config = dict(
    num_hidden_layers=9,
    hidden_size=160,
    num_attention_heads=10,
    num_key_value_heads=10,
    head_dim=32,
    intermediate_size=320,
    vocab_size=2048,
    hidden_act='geglu',
    norm='rmsnorm',
    norm_place='pre',
    norm_eps=1e-05,
    positions='rope',
    rope_theta=10000.0,
    rope_fraction=1.0,
    qk_norm=False,
    attn_scale=0.177,
    bias='none',
    tie_word_embeddings=True,
    parallel_block=False,
    init='uniform',
    init_std_qkv=0.0588,
    init_std_o=0.0,
    init_std_up=0.0588,
    init_std_down=0.0,
    optimizer='muon_variant',
    learning_rate=0.00628,
    lr_mult_o=3.0,
    beta1=0.93,
    lr_head=0.0068,
    max_grad_norm=0.5,
    warmup_steps=200,
    schedule='wsd',
    decay_fraction=0.613,
    decay_shape='linear',
    final_lr_fraction=0.0,
    batch_tokens=32768,
    max_seq_len=768,
    doc_mask=True,
    train_tokens=174500000,
    max_steps=5326,
    dataset='wikipedia_en',
)
MLP neurons of a small language model. Each row is named by its layer, matrix (gate and up: input weights) and neuron, and shows model dimensions 64-159. Each number is 500 + 25 x the weight over its row's rms, rounded and kept within 0 to 999. Numbers have three digits each. A neuron's up and down rows have the sign that makes its largest values positive.
After each neuron's rows, "fires after" lists the tokens most often just before its 100 highest values on Wikipedia text that the model never trained on. A number after a token or word is its count.

L4.gate182:504515528482490465506522473502493474527539500490524496522503541490452485513460463471541503450503478531503507493482496523516498517492513501499510552491489486505503483555489489492547489517474501526493485497493535477510485533480482477496479547501486489522526486513475518494503501477484479536
L4.up182:516466492478506447490493527520509478541475526497510519468505464496495524512457493517471522500510491443548538495526494531519508505501441469524504495510479490537522468455474507498476505501515462503558493519485525505491464558518552510528518459491474483470519514532515529482499494488504553490
fires after: " F" 19, " l" 16, " f" 11, " L" 11, "idd" 9, " m" 6

L2.gate157:554449525504522471519480471495535487522505542487501470501491477545473521456502473496493536533495525479482504474490465488489491495485519490476476547553458493484547507538526507486504519503474456487472509535499513512490456516532485478474479512490497486551518485487485507554490490484491513485
L2.up157:500485503487488484488459524524495514467517519492498505487520541512535483556485520488514496506502513451497465502505475506486500499496516430510505451528513480507491484472512498511557480534489524460498465506529523493526523522527477550558456524490501531461523532526514494460472507493524497501
fires after: " f" 38, " s" 19, " F" 7, " n" 5, " g" 5

L4.gate145:509470458462487509513498535499499462459485476475499518471531524478484509514475453536500502485517484468498495517501483487489542499500515501507497466520487488556492467477465501466503509489501527470501487484474525500546490493531499505522511518508550493496508461448473535480530500493498498464
L4.up145:509500491490497517520521465474516482485519496487510485477558509482484539486493478489516503480510538539507525525486468531488517543521493518541519486503530518508480525479446517507521534516468519455456483542446496506537462527518505492497504480517539495477488516473481469526524489474528495509
fires after: " re" 30, " wh" 15, " w" 6, " B" 5

L2.gate58:519531480459499454501495536514461469498501503509501517496483493495490487501532532537500521463485498484474492517460494529526519470527551507526480528467519431498478455469505475492514476512513526482539492500472519521478493511473554483473522480503491520482521495486510531503499472520499510472
L2.up58:478518517507468500513521436505459484475467480525483518505501493512442490565488506516524531454465506479522481521492517501512484510526477488478470487508499495483481489473566488489494466526495477492454531501462485525500472511490485453467482488480465527481538530483546488491515482501484518531
fires after: " m" 20, " l" 10, "ater" 10, " e" 9, "m" 5, "M" 5

L4.gate261:501494521495496549508472542487512467460517487542452521547503502514499464493507510480509525476510511507484444560485477479469545503496438479504473498556510530502484504466504519493504495496518527482484488508449525510479534504502466497480493509514488529546489503511557503527515461523473473466
L4.up261:491503503474475542487500520511497472471504474504485490527550512490519505499492491474510490504535522534525513500505516516496494515492476480509520488459471497494447497528500511557543476492498460496493529528513525487486507516457489534523465489512465512502480476491491540499515535473506515487
fires after: " t" 22, "er" 10, " M" 9, " T" 7, " comm" 5

L2.gate78:494503470491517493492542516529501497447457516488507545493516500517519514470478537485515506478481511525530460469478469502503509481502514496575482525525528531485511476506484489469500521517523500479476454488513486480523521537467549439506507519522469498521509513557490509584510471552507525529
L2.up78:480522460464525456492515471487469498505474493496527507498515549508528504453481499520508534470528512495521499509457475494540513467508469507491539505507532546472456513526504516472547526543546482553539501496476479479515515539504469492458509498509555465512539508509488499524506464534512499465
fires after: " G" 12, " t" 9, " v" 8, "ubl" 8, "W" 7, " g" 7

L4.gate187:483481529529487462486483522513474495481486526487532511520498499524490530485492522485503500472484502515503566512463517523547522522479531478498537478517547487501511481487493484505525559500464503511506505501504459548472499519509519443487486544524495460540520476510511489478515504447506528476
L4.up187:479492498516460476523505499504479511481519529495533483514524492517525460517454471489532512472531492464558516457480458506512512456515506484519490489482491419520472531539527483516520486482513477520517466482467549479501541541485495458480452487503531473512498493518520535509514525497512520465
fires after: " University" 20, " m" 16, "ed" 13, " e" 7, "ublic" 6, " O" 5

L2.gate7:511513511473484475482536502472476496527519492456515488482463528493523507475516488507513489486466513474502504541524515521533485527485508487467480507498543535544512504476517441497545494485491457551515498496506511483459489547539527473479452537492495488500498549551507470510477496516462509545
L2.up7:513504489473578477444494510471478501467494518450498479502469493525537503535503511495504553510530435467544507511515501505485475524466536513440524486466458506509499478513524457493492463506476513493465528532472495493501504484501491512476549500473536478506475456490472490493515489505504515485
fires after: " m" 26, " M" 10, " s" 7, " S" 6, "a" 4, " t" 4

L4.gate186:476490474501531501490512507475522512484470482507483479522509515541515525501493524473506528462487519489512504488560475448521521504486553498464473495529513536502485480532507487479532544468450482519484524473516496465464509520531482515464491531510531482500541536511449496464467517499522510504
L4.up186:525510480529488487445537470510505485446473503508515489481474498459471573475531516516473474487465514509504510501507490466488472519502498466505514453473515487513499500504505503492480504520457529483499479481454550483533478523512480498487509551457509512501472506469481473530489488458485530483
fires after: "|" 18, " C" 13, " a" 10, " m" 9, " e" 9, " c" 7

L2.gate259:461499506527506473524507574548497495520468476560496507507474504493480496507507480503493575537502479417468457464480484511484491516471518489497510524504499499493514508443478515455494517512507515487497513502515495489480514522514525500478478525521526509560500508482524533520513526507515465524
L2.up259:520486514471493477488454531495512543464490509549483510518532536530492492513487494507502530475514501491470472455511552463503484486499495521466443496520488521494515477478487532533492504507513481501530540517498481525487503450512507465515510549502479516475509526462472504553518460482511499455
fires after: " n" 21, " P" 17, " me" 11, " " 8, " an" 4

L4.gate292:514483460555514451509505490528485530490517483529541515495514498536500473508511425533517458556497501508488523502504516513484507507489522501481485477486569514504436530474530503498483462512527492469537483444499522487505493542504505498507489513502499484519499533514496516511536496472493478548
L4.up292:475491520490481513508521469507506543483485492487526466540466500523478456485458444501481543477471463508488488561559518548499526531478490507502509510531566496487501465464477528467507492559504488504534510502496510508505492507471476489498494495492532494501471519502512534530540523543535538511
fires after: "." 13, " is" 9, "th" 8, "A" 8, " was" 7, " S" 5

L2.gate296:531483475520498485472500447469509532463506499473514498484512513511475502486448501490472489536499517502506527502472472476505458522491496496441435472486510515496488514533515476494487484478477507503484502502506498490520519503537512436464494516511503520505514483547509532500538474515468511502
L2.up296:500490479485492526469511475472491471520457500484526528515497536518482494527494512471526512464525519491533519501477483522499514560483476486502463453493474518517513483519483522487484502512541488533533499505462500478502501484546497511495550519545454525498533497492517499503497502507513518534
fires after: " t" 25, " T" 15, " ch" 9, " sh" 8, " ro" 8, ")" 6

L4.gate151:484482516535536474549453491501510514481536545508504482456524520509531510497538484488474537455489490528496542486519526491500484484476522539481565480495507480538520483509509469487473512496460497475462469541496494501530493468513532449514516484494539482511515507543553505566478503462456501528
L4.up151:516462469493545465523534505481498525507494502492490495493503483485517484484481511519511462482502472500523507506495447518482540539499491491543499472534554457509474475487493467520545518461498490483484466515494533463482526496503494471500502483480509494531464529485557548525521494517509489522
fires after: " f" 20, " s" 12, "th" 11, " S" 11, " F" 6, "S" 6

L4.gate99:527510476479451530462480487514487486540502521460511493529484485500493506465495470548535492523494482553451510484533513484513493527505489514466446490461489493498503487494465493530518486436511476496469517491530499501471513492478499479489415526537534486516480494458531464502504489511464541504
L4.up99:446504479536475513500482491482527540516519488499492541493472503538507558485443502504470501492515521479490546503506513467513480525528538466518525523512468497552482475470519511508509473504472526525569498516477516503503467492502467498482509509536487480502522497535492492482497502534502452489
fires after: " T" 38, " t" 9, " c" 8, " the" 6, "C" 5, "eg" 4

L2.gate283:478544492539506558504512514496468494492501514481537498474539511504499491521547491509526530493499484491491461505481507549526441498475475500478452536494514490524510460492488468557539509477499475522462508478506528504506513524501506467435493492509490552554487485477503482461516479486535501539
L2.up283:485503483480509523478486552546465512480458538543492510520507477507506539545522504482540486502484496513517477476488484488491463534499508521472464501502525492458521500493507454436524481459529479446502519485506519505509488465463516514532508493514524490464508480497493506522588477474484490480
fires after: " M" 36, " m" 20, "M" 9, " L" 8, "m" 5

L4.gate56:524494466509523483483508532558551496517467533477545486508459481504489498537508461468519476474509530522531495489501497493486486535530495516472491495478495521487492536492522498477441517466542504505483503480437544464517453505465528517525490580545492488520466518462500510516510509466497536492
L4.up56:465518484520480493514512522490515492493496526536498468523506494524461554495508451487538482515452559541459534487478466453493484505516491537503539511492520477465511517521545504505507491481454543472535457499512483468486423484492467538520536552523493482474519508476513506497485517541490499529
fires after: " " 78, " (" 10, " In" 6

L2.gate31:476525436483459509474506515508471467506543534508457496531491489531513493485506505480484518449513555498515509498516517489510466478492510518510440493491541482542487519527507486497510489473478516515507537521512493508473514557480494496463498535494502519505460553499505500494554522542508533472
L2.up31:504498542437475523460533520534525462455526506528516500505503506472476481493487494509524544490510499467522531498507535485520497485484458488512486514514506492498491519531490481508527499492514470525530487466531520521513555459478472484501528465477502509482507451522474527470526523564481499485
fires after: " |\n" 70, " O" 6, " M" 5, "\n" 5

L4.gate169:471469507523457458508524498528496515526500523493469512490493515550524527464504514487498535437478471504464521538453513551544499457494524518481503508488504495554520498523500490502519534491515527527480497519488543504544479497488496477509510439508478440534520514518477486539518514503507511518
L4.up169:504527500484470496484461488452486502463480510530452489460481472478476496495533513454518493524486455521487507533456491489496541494537514514491482542527544561506471496533465515519489516485540509487431500487504550494518522490455518485503512507526544509495528533532509495499483506515449517518
fires after: " L" 32, " ind" 13, " J" 7, " l" 5, " Ind" 4

L2.gate288:527516504532512488528440475516498475546502451499482460531506531471475512511516474467493495484529483511428478470484480522492502455499495538499470510529505463477524451493497505547500453486500528523524485459489518518496519517499485530508494483503522502519480480448541493481489505488499482481
L2.up288:488519548515482482499477532528517507478495488481521514495478546477486534547498497502524558521525508536478491470521519539502497461480537501512430500531536468497525494501535476525489489480514489527527462496460479477537496511484489517551520504487497477492520488497474491504507545503463499459
fires after: " " 50

L2.gate179:504501490467470513505517526479461526468527552512496539457506489490448502492535487490556505507521520453452480541479502517515505478514503522504500489524506530517523507504475466526439459507460506498493486514506485486450491494454488454533487514493498503506482483485487481527520542505484475514
L2.up179:507494492468504512526518523479484507510517529533516534484480476521478502455510483503553524485506481475505524508505506513518513493520515501523491504539540503540539471503531445478538535529463525517491504546474452474477477458523503504510498519490439502534544499467530518490491473510455483495
fires after: " f" 22, "." 11, " F" 9, " the" 8, " c" 5, "ral" 4

L2.gate171:516529527481521524527560482518508498484529501458506469464499477463531491491466531516513545479437502431479478532525508484548480520513497477500480506469518444511513527516482471500524473454486504531471474514504512475545539490506499487477456491510506516483495481514458523504479489465492512495
L2.up171:498524505507532506500466469498520491504495497550414458510514499503542483492484464472473492500518476512500500476486478516490481536502471583497494497487533495537494494488499472484445516422474491499507499497514504524479489508519507504497498506475475446525473486498477476523506472506437465488
fires after: " M" 22, "|" 13, " |" 12, " m" 8, "M" 6, " •" 6

L4.gate124:481456558526489546509501502459486489465493531489500523479525495523498503467509527479463545470527505504496451504531499500510485500466507452500537464504508500542495483495487471483493465500507495485480511485489507494521493546545489524483508498532436555479452512517488500529553526475517533497
L4.up124:497496530539508526448511470534504506498501530506483511505502524500534494477537496495496505474538501548519452467471482492487528454532483459505521512528477499498532509461480442482482508489506472491436497496498518459506507483518503520482485539528473517482498509489491526528450498464456454512
fires after: " T" 12, " re" 10, " p" 8, " ch" 8, " w" 8, " t" 6

L4.gate109:530464468481548479546472459490472508500514509490531484516509522524478509517509500502491478524487554507515491512465504503478505516506457470511472474493523526558473513495531473450470502520537507503464452510490551517508461479483523524460531510498501513481492517494519511564483528482506507510
L4.up109:497508509513495518500531498512519515475515508501508515493557511535466513536527450448538475483508549501507489484494503519500492485508512555517481509483492489527470526470563503525513551489450474555488472499508511498533472440437542553496506527478500456504510502494464511471515492483485511477
fires after: " " 82, " col" 4

L2.gate161:530537498532483457478486474480496462510512486493501497500445491556498507496477482467500516508485495525469536536535539531517439456504512450518490504498475549485466439491506494523492520489514492543479488472498449514500540505518495520506533478524484512500473502500526474545491510516490508478
L2.up161:480499528533490508457495501464460507493516514470516518538492516482519439505525505529520496512491529508506536495536460509497511510450511471488499450484530484499528490497467512492447497534496535487522486463458533475475492528479519479520470484552525509504526447491457515472522527481502481489
fires after: " T" 42, " t" 32, "T" 6

L4.gate107:472482499500471505506551522487571512469471503497476498524534489537494494533522520472478475477513518455481500490528523505514511530517488518533539509492507509517504468535507514520529509488516434458462530501508438484481537513483523515498444501483470450526517485488496509454510511483463498481
L4.up107:505503505518465505532516489484523492464465459527520509483480504492503516517505485491486488457521456514522497494502465463500497492515508486493523452501453504533456497436474519500510507473478514528502505533489504475487509515481534517517475488498508502518550488491533504457509473517463461439
fires after: " C" 16, " Ad" 14, " c" 13, " Christ" 5, " Ed" 4, "om" 4

L4.gate244:491468532544490523537490488491495513481455514482473518517564512507513487494500547513504514506563502506518494520512491541488491470478525537513470535493494491507495534492518478517465471526539474508481488463470515502524510471491523513481522473533501501491479510558519527512525479510525486487
L4.up244:501503442476515534493491494461449471492500455515529505544495514493510502520486519532483527523473494492497505507488513516466467512496523487509539518525454464510480540499521525494494517522486491504483507452490511477521499499471482519479439533556470515518547447559487504513501544454534503503
fires after: "m" 14, " im" 11, " pro" 10, " sec" 7, " Sec" 7, "stit" 7

L4.gate65:464557431492541529501481486471514503465522502508475508502500520513459508484520524480492500487525495512511492503516481539495543508464509544510504537509488462472491508524544504521478516523535490480511485509504557508514460491473514513516460467469520475545468473498507496482510476521493483530
L4.up65:474514508529514461500466530544537488535496512516503525527481511489502512520477490523470478500522526504511508470544529514461526491487523492530495465484505491535489511462470520500558504468533472511524521529492501499467456463484486545525525504480477532513552499467487478493475560495495480516
fires after: " " 29, " in" 6, " an" 4, "R" 4, " A" 4, " In" 4